Part of a small language model's weights.
Size: 15 layers, width 384, 6 heads of 64 (2 for keys and values), MLP 1536 tanh GELU, vocabulary 4096, 25.4M parameters.
Architecture: LayerNorm before each block, learned positions, biases on query, key and value.
Training: a variant of Adam for these matrices, 363M tokens, 4784 steps.
MLP neurons of a small language model. Each row is named by its layer, matrix (up: input weights) and neuron, and shows model dimensions 80-335. Each number is 128 + 24 x the weight over its row's rms, rounded and kept within 0 to 255. Numbers have three digits each.
Before each neuron's rows, "fires on" lists the tokens most often at its 100 highest values on Wikipedia text that the model never trained on.

fires on: "m", " ", "d"
L7.up1339:140110152140113159120130103134137137115136116129109117124109119107138140096164117137085180132126126109130113143094117121136160143111108107067112105142101105133159116165159082146167122142139160151115120120117143126103143096140102129164098111157136103155100106129093123164167130127170135131143115122125142094107135123128161116070101113087128138085102134165120101137096127081103083086110097125134176116085105164153149117114106129122162119121137144124120158077154131112142129156118112152121106131146130136161179155161109151124153150131109123161174104071112168133132156096115114129142143157150102118142144161145109128138123133134158135104167083171123136157114138169122136118090118146151157149121190124118104131152108121109123111130087101161133114108133147106125137159103130

fires on: " at", "on", "t", " per", " in", " to"
L8.up264:147107137102126125113117127154142119148137109163130109134108163167121131107101160107184077131123145108122142139102085101103137163146132135132124101189151145128105194094148196133151163048116122111131125103141115130117086134113150147165097103154118122121116102133091144170110153133122089140114147074108132156112117159101115112095100132158149134126135128150152127098159151116089095136136090102119150147147114151129147123127151142091149138105135122114105138063113142115129121141106150107139092122133118108119117133129124108157109120138121131126173138145129121174104128102128121114084108123115063148126122118112125135114176156121125116137156160130083163150156134147093127121162147089114134145101122155117136151104115101110129131098121119116091153142129126107160116113100110

fires on: "g", "ig", " ne", "gy", " and"
L7.up1200:127115056168076139123118091167086141154103124114120143144122158109119120135101157138158145128156117128092144161155111144160186150140073128133125154122090116128114121121119126170113086154115135192123143122094107089137088110120104169136176103113120126172119106161155104106140143149118152133180105125168109138134134093115135115157159146113102124110098140163115146129149170085144135128136103127115092122074081184118129126155117105154160143124158132083127162122177124156165112115120151099131115162146154127144128125091154121130074134153096123139117173102141159117131119071149119100124123164145142142139095158109123091132111140113145095160100166113122094103146097113141113125140117114130131134160109125092151140134110131106132143156066122144137164096113131122126132135102150

fires on: " /", " |", " | Votes |", " |  | C", " | N"
L4.up1339:092118125120111110131142116148111141146145105131138132137116116130066137136086123126096120115144147122134143107114156110124078199137131131125118123152121120144113148173120105162144128137147106138125125082140132141116121111079144131161147129129133107158122131110129114106142115138144129142128129119125137120149123158143122141111120161114189132140092106174120130182096149124158152134166157126107143189093120127094132134140125131124121203148120129146145103158101168118078148074142122132123147122136122127164146119103114144159086136131090129148132100061119102113136152137139125117186126127118128159136153177105098152104156104099133120137155121111113101152144123184128143065120122156124051143151177135121119139126134183096114144140112162110126132144135124090158167138081129

fires on: "ing", " from", " with", "ed", ","
L7.up739:150132134147162121115160157108138137119131106106099068132123144132154083156134159153136130135126139052147126122138101113161125102135126122146088097126173099105147172139078167143134126139158132121137140152098129153134146158121108133160141161106174142133161101116126142092156120110159119105158158112129168147108134128139130104141122124136108095119137108132129136111120094113136110103164111120128086163103155138102109164073148130139122168136127126140100106122117121163093144131137142154150102175144123124154101144099117117144095136134091140172137127121149116079088135098126100150118137149156094113131133146146122158090158167117147165153126105129121137196148128138132130118146124088105078118145153119152141118116094157116122167127127095121100091137140141098126117183125096

fires on: " Co", "ri", "o", " Ro", " Jo", " co"
L8.up1213:169148163165142120128100096148163137141087121104116113100117147116137102094131116125136131131158115127143130123151109109143126147078103120172149135134139118145125135138155127139101135151147131169107137132086122119104147118124136148172125119128136136124162139136121164189082118144110113112111106118107148135153156095118104148125186162162131104082143121150123103109112142097068136072129121147107163131117125178142123117127104127134179143124151168084137099090141144114110101118151092145114096137138145131120113152127120091146155101134146137146113149138138137180099130166131120119147177159073072131129165122144166164107100125132124104156140130121146129138103098165131121148116097143125105166112126101109109148076092153094118143120159131130151106125141152094133152117158072

fires on: " (", " pr", "-", " Pr", " \""
L8.up360:160111152168148112166126092133126115180150079090118150121134137099109159113126075103128169146152152094159105116093095106139134112122137172120108102138110096089123146100122097109117116139158146115121135105128091145099168125073120164087125134117129140099129108143114139134133115129186135134164103108119112107135138146126152139086124172132119141077096081139111146156105119100143091125176100146133107125104127171127174139109121132122151174153171141153154115132129133090073130180129127144135144160139136130124166134139107174101135135117105151146125110116121130129119112154098117134108160144085120130111120123155160135180114116141119149148136090119134109160137125134153153061103151163162166103139108143109110124134121138113098078142089109097116100126154163166170143140134145

fires on: "l", "or", "m", "r", "om", "the"
L4.up1109:132099145149119128121121066114107135152116148126109117109150120172126118098109134151197143100105111105110117103115095122127175112097125101120101116103134132129099093147151134145101100118097118128086195123185108153062139120127114153104133181085151099128129138133083082132121166157089179176133123090113134134118156175103127179132119140101134099122159170142154152140136130155154092146133124169127117127105159121174132130154140133077162144112094067139152152093146100155111121107157122129122145148133133097091128150157129115135148144103130094108119121130158118113141147104090116138131115118115113151136083165126133156123118148118159160164134098126089111098095100172163163115104127147155154099126120113142135094122112130112137111144119112142137140148127100076139147118130128

fires on: ",", "t", "7", ":", "z", "8"
L3.up250:119142130111109145133106160154119104153152114121154106128121111148165173129157107106088142132150128123109154141110139118133098105152107094129138129137092146150106121107156148131087138174081141082090155121146111088115159119173111118105132070121184137130140105140131129128135161141132116095140156169128183136148126134139118096146127122160145110139147143107149105147112125090159087144122148144088161133164149099172136117103090153115155125117138124148145088097127126127160116145085170137135156104141153161125126120121072103088128096137120130159149127116119094108100156151141108090145148119101117092113100123160136132185112142117120140155101098119107120108095101129126134109163149118151101109143107131140120178178090126100155157109138137098143113142133141152107164126086132

fires on: "\" (", " '", "#", " [", "n", " ("
L3.up426:110110171147122128109153097173110094121143110120139158137116138140105111092106077118147137079126090130149127082059127137084077168141123146091139151118132118154148135125074116134126094148148130082108113104092119135124197143174137124158127111124167112127109133109160094167143084169128115144154100110126173111131131149108128172105134118173152132113104115139128109119172146109086132088162128138135142146142164111192177144097119136106128140160154085158142132054130152139148104140112119110133130119156134109148143136174128121102113159127114126132146136126130127110087169137086107136173134105111135079144103157132133130148106138134129130116114144120120128122138142121147149108090159151160161127097149148137095114129125165098109170151131111101150144125127176120121176140131144

fires on: " (", " \"", "a (", " as \"", "o (", "\" ("
L3.up274:153108138145141078108148130159066123152110122164104125125156120152119106138104119112153147131112140141117084119106120173111135089121140189139111134081129144134096186125109103148095111175105130115145132122124079132127159116164103175120113177122154132098122132099116140148142117132143114143103107088121141149130125120126131132101135172199107121115117125179084133128103147123102161125183101120148137138104143113170147129114116138074146093132148112133117128125106168124148074144172098123103111164127123159128149132129126154130121137114120157114141147111129144114144147162091117126136128124113119140133130104131137134148120134135137186147128146099129090168082093114135166113110159158140162092131107160117137079125116153135111125116127109138163081126109164135095134105137105

fires on: " of the", "er", "ing", "==", "al"
L7.up674:098136139118127132107175099138121150132103130133157153090102091085114113125111119109109118077125117102117136090120142100200136116169082114146142094105162092118138138100144100127119105113135136147138146150155131150052112136107158117117140143123111152125123134117157098119137137110139101129158168152130134121159133124150138108126096134118102140128120135119140153089102134080110100116139130082114134096124137133148156130095163162151149109112133147092105117144113116180104119135133124119137130140128139093152153159178065175147107156156166122148129116083110110135126149139098139123111173189153112096142119110145112154160149141130130139141159091156176142140127132117136139166117117113125092137141160141154103142050130136105142150102097127146107126152106127128130093140126107

fires on: "n", "on", "t", "ter", "it"
L7.up1045:117099113152081116108101055150128138186101138170097157130130132100114136100099102113165134149126120115121137064115099101114124189114117138096134122115108111124191141160135121163131139127105145078147150162149109167104181083136106157110146131141132076127096115131111100140129125127131117131108107142154153144129114150158132149125119151147139086129143119127109108129145159146105135101125131153100148136121118131115144108157111110112107140142153101076086130113175149147181112116116115164122138091154150126107138106136138127146134149145109122125134132150135116085101102107190118101177153076106126114130127188119096120147146126105125132157143162111064124190084106134132135116134121059125114120147099128129112167115136136100133104132103053123130138158126140110097130104111144

fires on: "ed", " Red", " red", " Re", "s", ","
L8.up616:168152134148122135104138134153131150145096114136112087080134180131152086081116137140112104152130108063115139144154121127123195141151145128131132135143160109162127133165113162114143139159109132126104125115087141086086163156155093148157119139155101089149148119119107110147148084130159136095138152137124128154085098116144151087096173141152113131121171094133120083108091119130127119121143103109098149119116153124138109130078112113117150170134111139140147144101098102155122121143125143171143080183157153104125098107135144127146111118184121127156103161109127114107153121106177117121100158147126106093147149130113163159160166117128123134171120127084127133171170158161161123110109104136152113129122167152130101127109118163137123131044106083145164133126114150123147140203112120

fires on: "res", " in", " Res", "iss", " took", "imes"
L8.up717:133107132164070118102181141120119120140106174112114113125109158141151121119110136096123095114140144070133163112123133109163111088112147163124129141134140097128146154123134067155121200118129117146121152144087177148163110143127128117175096100122131148123127135131132147111106090138125140039157129121135146120143112124096151150113170128173154151125152115159140131128084145146116154114130099101130120179118141092123150126093131151107095112120105133144107118123177190072134122120126134138160067122133125101160137152111110153105146110180088089127189181123107130157120140104085116144184125102156097118168171081124131129138163114116119085100119119101112146132134126134142133146170129142091128120095147115108121122150089161120137143149124126118172141139113122147114138134140138

fires on: " as", " and", ",", ", K", ", "
L3.up10:140137171108153078115067152135125149124125149129136129127117075147166160134122127142106128145104126146189100119107110148127120101152090184089115090087134103150146112132139112158126116157186152113137102123156113110116145147140124146122119110159161148126157128108132117082123100121128146120160117098133109159146125141132144116129122089162141086149145135112131144125107118052157120114137129132126080148111126136129123164101105117135134133148140116101157057117107149134114120200127092139135140148141131124184165165133081129104122163129128149127133098094147123141095190146134098112166101114116073085119155116185127141114170141146150150139102148079125097152112123129117100126127116115091092103105158141121109107122084133097146170101117147114145135146120143166141140133083109

fires on: "er", "el", " under", " up", "le"
L8.up1174:131125119112139124129107125123102147166135119152124117145078152161161122110125141122164149113157124106143084163084097139126143152158136083105115122136138151124150130116113142133144138143151114180139096102138165142090128110149110143144137149164148158116110071127158136153116094117124157114161137143145137162162122154084141110109194167114097097096110092135111158126118182077141163119189131157110150109091134112133143148126151117130141149073098126095091160112144128098092150151124096138159119183124166099097115167119140135150184136118130123131133157098067091133129134132089137146161146131100125106122133127142117148141152107113139177165168106138143098174137124141137154127112138114140082161173112080146140132127132124150181157096105135162126148130111132151186136125108144

fires on: "\n", ")", "areer", " career"
L3.up724:141178109136117143140163107142075123180129116139121151117148111097106101147092086140114104108141127116111112083127134099113143118121112209126122111143125123132129118120130142147117120121150111134105109096140125171102128093082125163160131116113111107144105134095106101141149126116095153163126094144143179123167112182161137126125157128135157103132101149169097105066141121080146099161172173119126088171103138136124117089146145170094158155115132144116121126123161144136128102108140167125119136153137111109154194134133121112085132146151134111153139082141124083126115103122160110126142196139137125131137101118134125120162121127124132094099106156093090087113105137140106116131123162093107063120134140136088107136110147120124104159109144148097108177145149173145135160132076109

fires on: " (", "\\", "-", "\" (", "a ("
L8.up1479:145094164160162063124150103137105115166141137125096105146128146104103113123150126141093141106133120131137075104124106162117146133102147156118108101134152090106108148123120101153108109184132096086108100094112092141124171086050123111114126160139138119123128113101106140153129132157170116127157112134146157149126124107137120132067105180092103147117106139136093108120122162111132070098167102127133090125074137211157174116104098115075164134143122120149107161147145124123120142114115143118124130137121108124127154145139108133151190140140095108147144140111081105132143149173104113113139151175111125152142132118143119155119097136140138178135134066085123135149114123153137139105151127143134184108152132138115126118157079117132111119104123172108165113117142167140158180095106132

fires on: "\n", ",", " and", ", where"
L4.up514:139142164141129086140147126162110140154134127157122136091127114107170128117116164137152120121090112128143118118156123082165119108095106132108127121157123085145120147138130089130124137128131138131091098173126167150130116104131117129115159120123132159121149113109159156109105129115140107117127107123135137141068147149140131142120142107140150143140119147104084135116142116111135077157170164112094153098124125079150177103133150156091181157154136156161160105119179132147129133143124110156114075162118141135126085092119123103129107158122120128127151112128104118101113111143137119076149121115100097089161120150094132134163128109152123162169133150111104108150143130142127140134109095136110129142169104157152177129105114159145121118099119081173179158091115136104147148109069131

fires on: "1", "2", " at", " in", ".", " "
L3.up519:130164121132145083145117122156114140166124158100163104129130130131143115102170133105111148110112113136100130121129088106151182102114107144092110121145156125078110154146150100120151162149084103123087120132147114140164162143179128158152124135093132129127143138151136106112150159131114122137126125128100121128102173137132146109150123111177108116119118147119157125167175157153093112135117084127121178173114114103119133140122147156176124139139105138168132121169139147133092114155121137127125108142139138057121124138150146123120127147100102121122134175163128092138132071121097094095119133159138141063151103105130126120124132135084143124159118126118096101120080101158130115086114162146110130134156164142108100161111094136115136140127104107114096126140127141107124151092118084

fires on: " Dr", "ir", " dr", " Gr", "r", " by"
L8.up242:132139154116088084147100126126141143116162122121150105091127118134111139081152127112170167110101104084129124126128115159098137130116082125101122128118162131110163167105136097107137134118096137145141115157124128126103148158094133134099145104123157110127109166165134144124138129135173149080108167071068149138141166117133136163139080161100154107087110115114111118117108154132094093138115128081144132101153101124110142138114115189116099149119144088134141133122131130133157140144118118108119130167121138144115110143150132132151156138148111096161136108119131084108155153171114115140145098122123133120133135139101105127135121165058138165161125117078149148120145128134139132111106128144080131117076158143150149096081120152121168105110120104141091146186133115084166149135154121

fires on: " to", " all", " ex", "y", " two", "p"
L8.up442:161108154136132130120169128147102118179116099125138099144139093146146104168104147146093146128121131139077133097188094137112130097140146160134148109128120120136153083127119184153106073129134156145138131148123161176150137154124129132129116169130111105097110119118128092117142128123099117096130167140105184106107123122130134106108150131142169131131086144125171144117068105122133116101134100140165169104143117118222124130135134133128142132142080109132132131081108146091151114134142087142168127116152126131148145123158083101134096149089133115094143139132105115134097154132083119146148171128117171134147145137164108120102121151113161114127124149104084132131137164163129146140071136125132145129133174113151106145124142136102127131161087132153138168088134126115152151107145120

fires on: "al", " in the", "S", " \"S", " of the", "ing"
L7.up1321:174116129174092152136133141108112106153139128149179132062113144107119087128160084108124129141134104094125097097109124123159107146107144153165127133097118079119192139108151084137070171131139130124163133154114152146081121140127126110133124128094104159132129113127143123136147147104113096102122125132138144144132162173148134108128137109106121120153120184088112122110133104085124123143134118119126126136148137142111139139088124123113109121091187115141135109168162108132154136122160090167121081158117171142167134142139108144119139161159140121155189159118171083141146084168125133124106119162094109118119136084165147167160159123121123144104140141110140171189154147170125119137120104137141153151103139149117157126110122145138135116112088124125120124158122120140112181122125103

fires on: " m", "m"
L4.up789:153116151149138133139151113107087106134113124107119098085138068105127134038146135100140141104100118112156089118116099128152158120084109127133120087133104124131133144146140088190141142136099118146108102126130137164165136118123125145152131119118138095108153126164121153169162155142121121113138149126115147103088172160106138119112157140121145153094113136129156145139123134134114105092119097160157149109125129132127136185120111157060133157144094115147058101114135133119141147146143150119144125194149136090140130162159112181145178113162133134160141120087100119111150123128127116158185143151120101163136121131140112125153142119108155151183145127109098129092093120150150156113118126122131166092065154093151115132131137116130150117140123097142135116151101110068107131129139121

fires on: "and", " this", "ie", " Joseph", "et", "ner"
L3.up624:127042113139170126154070109151130136176137116157116147101115145122125122107117115166108144141122109119128121120142120117126153144139137119078106149087150122102147102128129096115142132148162144117127113180147096137132132125157097171138128126135134152139131147163162120129125146119157135142156094152105129135107128160164142131150085137146171144131135116132149088196067131142101093101166149112119120155128110109193098081115112088131145132112141136168087108092083113107170150093153125098116142107135175163137120176114128143155119111145137148134118112126098084106147144119164131109110120118095093123169135122134109140119133105072121149171113127134105150136107125118091110138115125130092092147147111127130102159134112111135111151135113188091105166174117131104183129137111075

fires on: " Gu", "u", "o", " w", "ch"
L8.up606:128145157101123152166123123150096134143114179130157130130113141118122124114096103160149142151150144153130118111140088151124121070098143102126134133087140107128166104101135084144150146148153134118111128137106147127139101143100125153174155118146132142126117088104128176129134096085108188154123175144125102100137125118104121141125147130125155107135099111144128135160116118109090123155125157126160135128174127107110126113158101121119089152133173156149144141103143143110124136114124132145148096169152164132140122111109118149091110125086141109083090127131115162124095105110145102134131089170105114111121141113144095070162153183120135125071086113101118120101134147157103088119114132102151134080106145162127126085120144134136110143134094129116075088148130173138070116101147091

fires on: " ==", " =", " con", ") =", " conn", " is a"
L4.up1003:135135145166094166149132090126067116133100096126093137120131129106140131142077115102098123126131099127134124146088114126130159157124139145097108111151089114122128157117150138126127162091138102136125173174159113187072127093150129114156093193123148130134095134096137117133149088116124133138129167110131126091114104108128105130154127127188099159114122109143092134130115144129133148070151108144130182094103139123127098149105140138112164113119159096091131148113154142102155123121136120125130142100114126134175108167139113160154097149142065110125204109152125164148097163134190138104138131154146137185139123161135136150082139142113170115125148170158122118158102140113107143101130104105155126166148121116142161126123149134147133109154108093165171132128159128141110136106127137

fires on: ".", "ing", "\".", "ed", "ation", "\""
L8.up928:141097105146141139129113146150131141163117134116144122124146122147135094120112124132140112109090133145152100118089128140138123130084166079102102135097140117103133165126130112121112121126151109147146140124120102148150123146150165164144107133152151113141132125092165082086172079130147109110125146154158124077152110097135113122132161114136075137145129099107109136064142088116140156090124135109113145167109154131143124171091167104083111126138129128168156107158127142119132106140129110115187127123166129129148120144155123093150142142111113146151136191108127107127123110099077115135143125153114145122099101130095156149143164119098184071106143147120143126146116102147114141119136135110077082126111136167068143178115084137120094168126126091176120121135110131151127155127120072

fires on: " | N", "; N", " | V", " | R", "; R", "- N"
L3.up1342:145117131111146124148149095130129120133134120127136104121139154182115106099060118153148121172096119131161098087136123127103150099103111152145128131120117091174068094108107127189115140147116123150140151100139131122144139111136126171126102123096156079095110132142099130116103130139134150152104118120104115124110133136121130155140130148154123136121094121116112103135086111091085092135100118130147137161103124083127160139118093112087107169178144139081173137099120132109127077125158085150120151146145144150172155130165103131147140118135087078132085124104142164121131121123125124136168122146083082134122127137170150081148139123133141150157163145112112119115103153125128117137127132133107115123087140099091103168138150134127126165127083150104144111181114139110105124099132106

fires on: " and", ":", "- ", " and ", "; R"
L4.up51:128152160130122128131184133149121137111098182143152152136126191161153117124132127133152125112083118132157129115147165161125160112158124135149123124094107112158108142138112152141144121133147109135142138095073122098106144134116106123113175118114130082129123123141099112138145135125158163117130110126119170129092120151117157126149133127154090120119109111157155088111080169086118138139114157148126093123127129035110122116095139128125112141159112114083141127124118137140117087119169122116121122157142135112128119119171105137116134133149085087114083142095141106087137143144142112129082115112115139110079093128131134085146153131143143085155092136137107146132088174151098140166154100108122166168141154154067144118131137143137132114098112082116150143153119146102155121134102117

fires on: " ", "s", " in", " c", " m"
L8.up1006:159138144137134112112085140123130148150104131121149100138131128079099107110102102128100130168161120110140127130122086124129166136133124104127118137133142112110137159127111134156198155161131127137122138127116109177112118131164077137168122116133141109104147126149130112128192128124120122131176135085088140131074103169128149121129143130150080118110145130149144161128125127130129114132138085120086155155113142141153165193121123168139110170171081146115141091131111134157159141139140134161160118177164119136155122118143155107130117129119109151144140156112130138121148108079122106127106121183112134101175122150184146107131147170128113115148109137098131083136101106113136136097111150053109108120137161127120090112117147131104117173095118130127138160145105137106163109115092128

fires on: " M", ":", ": M", " S", "| M"
L4.up489:132164120143094128135083148139148101129136139127149089106169092133163130129106171130143129115103166118178117125117138141109131138144117162147107103102135128128123091093143153095107103164089156127129117103111152094111126131109138141119093129051162097134125165114118106077103150139160130087133126153112151141091180135135145153096091162126175124101169152116130105150123166123132116103123120125108120130141164119147107148102138123137165156141124095111132138111101125108117123142090115142137110153138154150138126115162053131121138128149111120134159129149099122140123208153138117127106094090102140164115128133147130152134084155110140139121122106129133136145098155136136128121095100096152145128124162153172108162078133147155090119127110130153148122164163160129140089153133117

fires on: " o", " p", " ne", " who", " and", " She"
L8.up1177:177130114124119143124141115111112134149120153108126143139103133154136108119125145137081131122155107092109116094146090145123154104149122130099126126120124077091125123139122132117137111137143106167146110176063099144076129128124112148137113110156102118161144105127148104140165144099139168128124126159133179136146067122102137095140091143132146173117104155128085102091116179144129115125143154124111121109114121151167103093141169166135140161112103126123154113138144154129127116116115098098147132153174162098131156127162125130094093110132130071091107127064114138086136164101132092103091127184135069141138081129139146100135122141111145106136105128125121129139172125124114161081110117111118141169161172130125134118138131145149134142132115136103140181134179166125142114174119153

fires on: "al", "r", "m", "ial", "im", "am"
L8.up912:131072092125095101119127138129119136131111132124134148080110111144116112151134124130182190151118157086134138118134131100133132090133072076124129098104113156107142123158134118125124153111125077164113116150136143133072139107145137159141110135107166151120134108109107134116180163119119138098120155122141131146136159153141155124083162143117109123152125149141144121133145136119183075153132168133149148093154140120172123172141140114114146139131149145131081115128117107124127114114134142138131125159121130094145129124153116113140131175099116116108172141139112104147139133083077115118147111149162128129102122121121158148107162126089167131124126142108119142124120123102130131133144133138132157173130123121118132134130084093182164119106096089108108146168115149132134171175114119

fires on: "ing", "ed", "ing.", "|---|---|---|---|", " |  |"
L4.up296:140122133140118132142176136129098128155125130129151135120098122132166115113111124100108125131138121089152131132120136134149143150154129105136134096103107132151164148106145116123072147187147095141106124104111128172115145145109123127157140138132133126138101142087129113119194101141150105126166120133145129111095119105129146128144172114093145120117108114133133162109081124098103089124122123100132141136129122126111104115117145180100165122088124149097123122111093108172136105118202162129170117149130129136173115150125132107110130182156155152148120121119091088098133136110118130137124160127119130147124119139084133149113163193117151120121142180073140140116180115119095185144093090118106098112120097147107171148120081172110081119092134111125104138165130110160137119115145127

fires on: " | R", " R", ": R", "- R", "; R", "R"
L4.up8:170127143130116161132152108136149124132175126094182152101155163134127103117129109133136126136099101088118104114129096119128125128149090135150120096096139097152139130108129160178126091122116161139135192131099111144095134119077139150135129163103170082127118148141106138139117145145165134107105126135065149130108156174120116158117109177095115113130099135159137130081093136073109110107109126124119141115164137076156158132115127130137129125136089097101146161136116139119115083103157149108142126203147115114104132144159100124109097116166132090131153132101115135136127124128116114097134130139129129179155086147135124099195127146123132120154126131154122138079101151126163128117164136122120154170119141170121115135141130158137118132130083087109113162167113158087161155130102091

fires on: "–", ", ", "-", " ", "#", "."
L3.up1405:136151146147125115115133119148144127138093107118163127126117115146143141127111121126159126114110095130093142127103144129146139073130121127163121078096091120152088125162133155159137144160141141138139119133088107149111135113175102125107116130132142137092129148106101107107174143152137112078106120139150118088130106178130114101075123147173143145100095134118145119130156079094129122080106138132167164127102147127157190129103140168150186131131143144158119131127121161157188110136134127125153098150120112103149155110180129150092106150109110123156131110109125139117103142150094124132099135117100130139158127152134128098134114150160107158097128160132133108115142095129158179091117185118127114136083144120094114106117129114092114159140062093109149144165082157133111095112070120

fires on: " S", " K", " M", " | K", " | S", " Ch"
L8.up319:124138100127122118090133119141174128150167127111176111093123136131160133083114137120157153103125107107129118126131097152112130093141130116119119131095156123133133125081110152114097120138100144073141105116090138128147127116125130152132124185093143135099115118107129125112115169164164113105129143138094169087066172118145134118126140121164157133120146100116180107136121133110116117113095136122149115110109162092125126113089104096131110180146102145124140142107115142149126121150119154124117100117152166094124143134188088138150132164140119131101108185128095101131125154124139140109144144150094116099123171122168112118119153160110116130150127105089153132108143151097141116170118094122104097139081156135154109173136104102108126128113105130106121097151159130101143124160121115

fires on: "–", "-", ", ", "25", "5", "12"
L3.up37:123105136118098136134146075144116097130143147134129118147137147138104125098155107108149124105124086114081083089127120136138151139140130147108117094091099095136094127170151093162132178138138136098102117117122091179145147099095115155120118107132144153095118140113118114156146184131117123145113136105120151089134146143099136153121135131154140166124131138143105146152162112137117118103174146116145154128106150139172152120110139104119142149103098135153126150121148129177112109100140159116126109132153154103114177163128162136090144124138062128121091127098135137122115133163121114100177126150082121135115139122151099112158127138129144119148123137130084117108147099172126149084145153139130145140110149108091133150142095115106115167139105148124134137160063117093118167124155118

fires on: ",", "z", "es", " and", "us", "os"
L4.up184:132150168165140091117150106151098124163114129131164144158120129133114161112098121156155157082136142101137104120120135129150120097155115151103096087122140116142159167124138139117140117176105126108128120123148183121117099134131073143141133076125144110127137127125138125106119109119121073106131083107150161121147103123127110138132137109129183092114113104129123155105065138102142112145115096126121112127145155110172161102112112163141155123139140117139145094105168114145148129128159150144124136170149126103206144157150087078105109126125099155156147121119102116101112179109156130124170107118086092113132126141104110112165115173134139156149131132084137123120143112143127156115155100150106148088147086151123142137136121123146135114088136157146125127129134136147124144092108154

fires on: " S", ", S", ", R", " | S", " R", "R"
L8.up798:161131139144094112117128125170138096136146132123121160124130177134190121119128119112105136143112096110151133139154119152153147108123127138143130127135131091140141136115127165151129160115140118135125129116119141135118104096156109119131119150075119131093120096119147118110159145115120108133129147132097146137123129197147114163082136152119132143171137157118139101129114146069133100110172122106101102141110135111112130132078124141129116147142110111115135162140145143131163108114141151168123102124169121112156183120147057155164082116147090131149170156113126138117133135108129114141125143135088135145155168150113146144164137180098115160098109116100119147158111129125112099162175090101141125143078102143129123110140122096145106148132140120093129123154127229121134117164098144

fires on: "l", "ill", "ell", "r", "n", "van"
L7.up670:110134111154092153137106143121153114129127159078157171100159154111130136168123135120152147096114143115110088102132150112115101093152138115143099152112153152129141117133132130126120093090128110125101176147139155146080092118154147141134109102115118097122148075129178121099077149166136104109152113186096120132133132143119118136126167147127138088100137114112137113154144131172136136131110108116136110109124141127125103166159159127120103112141165126146118133137133128120152142113127098123120132147121150061119118080121137125096095163153153151092146154125100123120141138098116102122084143124149130103109091144125145146162147131120151102119129150154112127138116096124145113146127135087119179179125130163161129137119151121125141123131136059109071094159128137144130110111140125

fires on: "D", "R", "==R", "==D", " D"
L7.up221:117129135179108144111149114164118099104163121110157150059147157128116127118136107119128121137159061123130100143080146102136138127093106132150130122119125111156121132138133148136111168113111117109168099120097134136105155096140134130131112095100145111124131115097152167188153120151118120149097130174108154066154138161104109125107153167122154113117127111137185149152139123152089136097142131157150126138101167106123132174126116143131140124122147112150121174149115122103120122135148130118156104143123126123135135134146076151144093145167107077148153099101142135136148112132177122112143145141114105203129117148172141112179119124179136122128137142104144138116118122155104174053135083123191119145111130117106142167171146127093134162128105128088114140153102133099126102125130096

fires on: "ol", "re", "it", "on", "r"
L8.up521:159126083124139116114094088114103134185101123157132107071121154119119138086134096130099133148103148113142141107089121105117114182141141183152144104136129155095138183152131150139149166153121114092183135139151104185152131110141104121120109112145142148172136124134147120114132140186142108139133115128126141140146099160098110113082165134107081101103116103138139190173168116115127142136130109105133129148105157157125123122120167137082132132091099085088112106147142110159133121110100124134142136139140126132125144130143150112124197138182135142126145125138132112177129094104132123168093138109113108106131124147155135132144150111095112118115142127111094096067098155122149157150125147090142110096132107131125077168131143081109175140108146059122118145105121135154124120130139085

fires on: "uk", "l", " W", "r", " D", "a"
L8.up641:137118132157102143123126149155167130134103148143144114123135130110168123144103135147118152156152143092146124150106135131105145085121141160165126130147164130163136156149116165103127093137119130145101120108140176104076119144142106159128120125095144124117123099120126115097105143142124117095101133111092101086138152162120136123130119123113134126136140117145156108120125163145114109138110115116132149136128155127173109173165112156129157112130141122131138167110106108064153107154125113153162106094104157108127136107076115125164153127163155113127185132163137111147137094124136141131144119132118126082128148133112143136144143124084134123107134137128095154133078132113141135140137088130146132129087130115134097121093109130150086135146147126098144075160163145161160102131126142

fires on: ", ", "2", ",", "–", " |  |", "."
L4.up1204:138123108124146095141142098135116132097105129138160132144144131185139118119110138109134146137076131121143112133098130137083138102142082129126130140116081136126102163100171134149151162167130117126070142123132103180181137160180121104128130103089152153084127176099118102135155105154099087048143147122124119122127106129115112133150130127183149147106141142136128154128159142135121163079157155107161137096157135099152112155132113132124143146124098123108124137142126120127130074122128144095127135150151122052139129118129148152127089102095063152107125129129141118100146120156112129100156158104083142098145105097102112112136116165134143124125113137056109117117124136128155137135129143135132117137088160118095087125126147120093113167109118110106120095127059144159140110101128111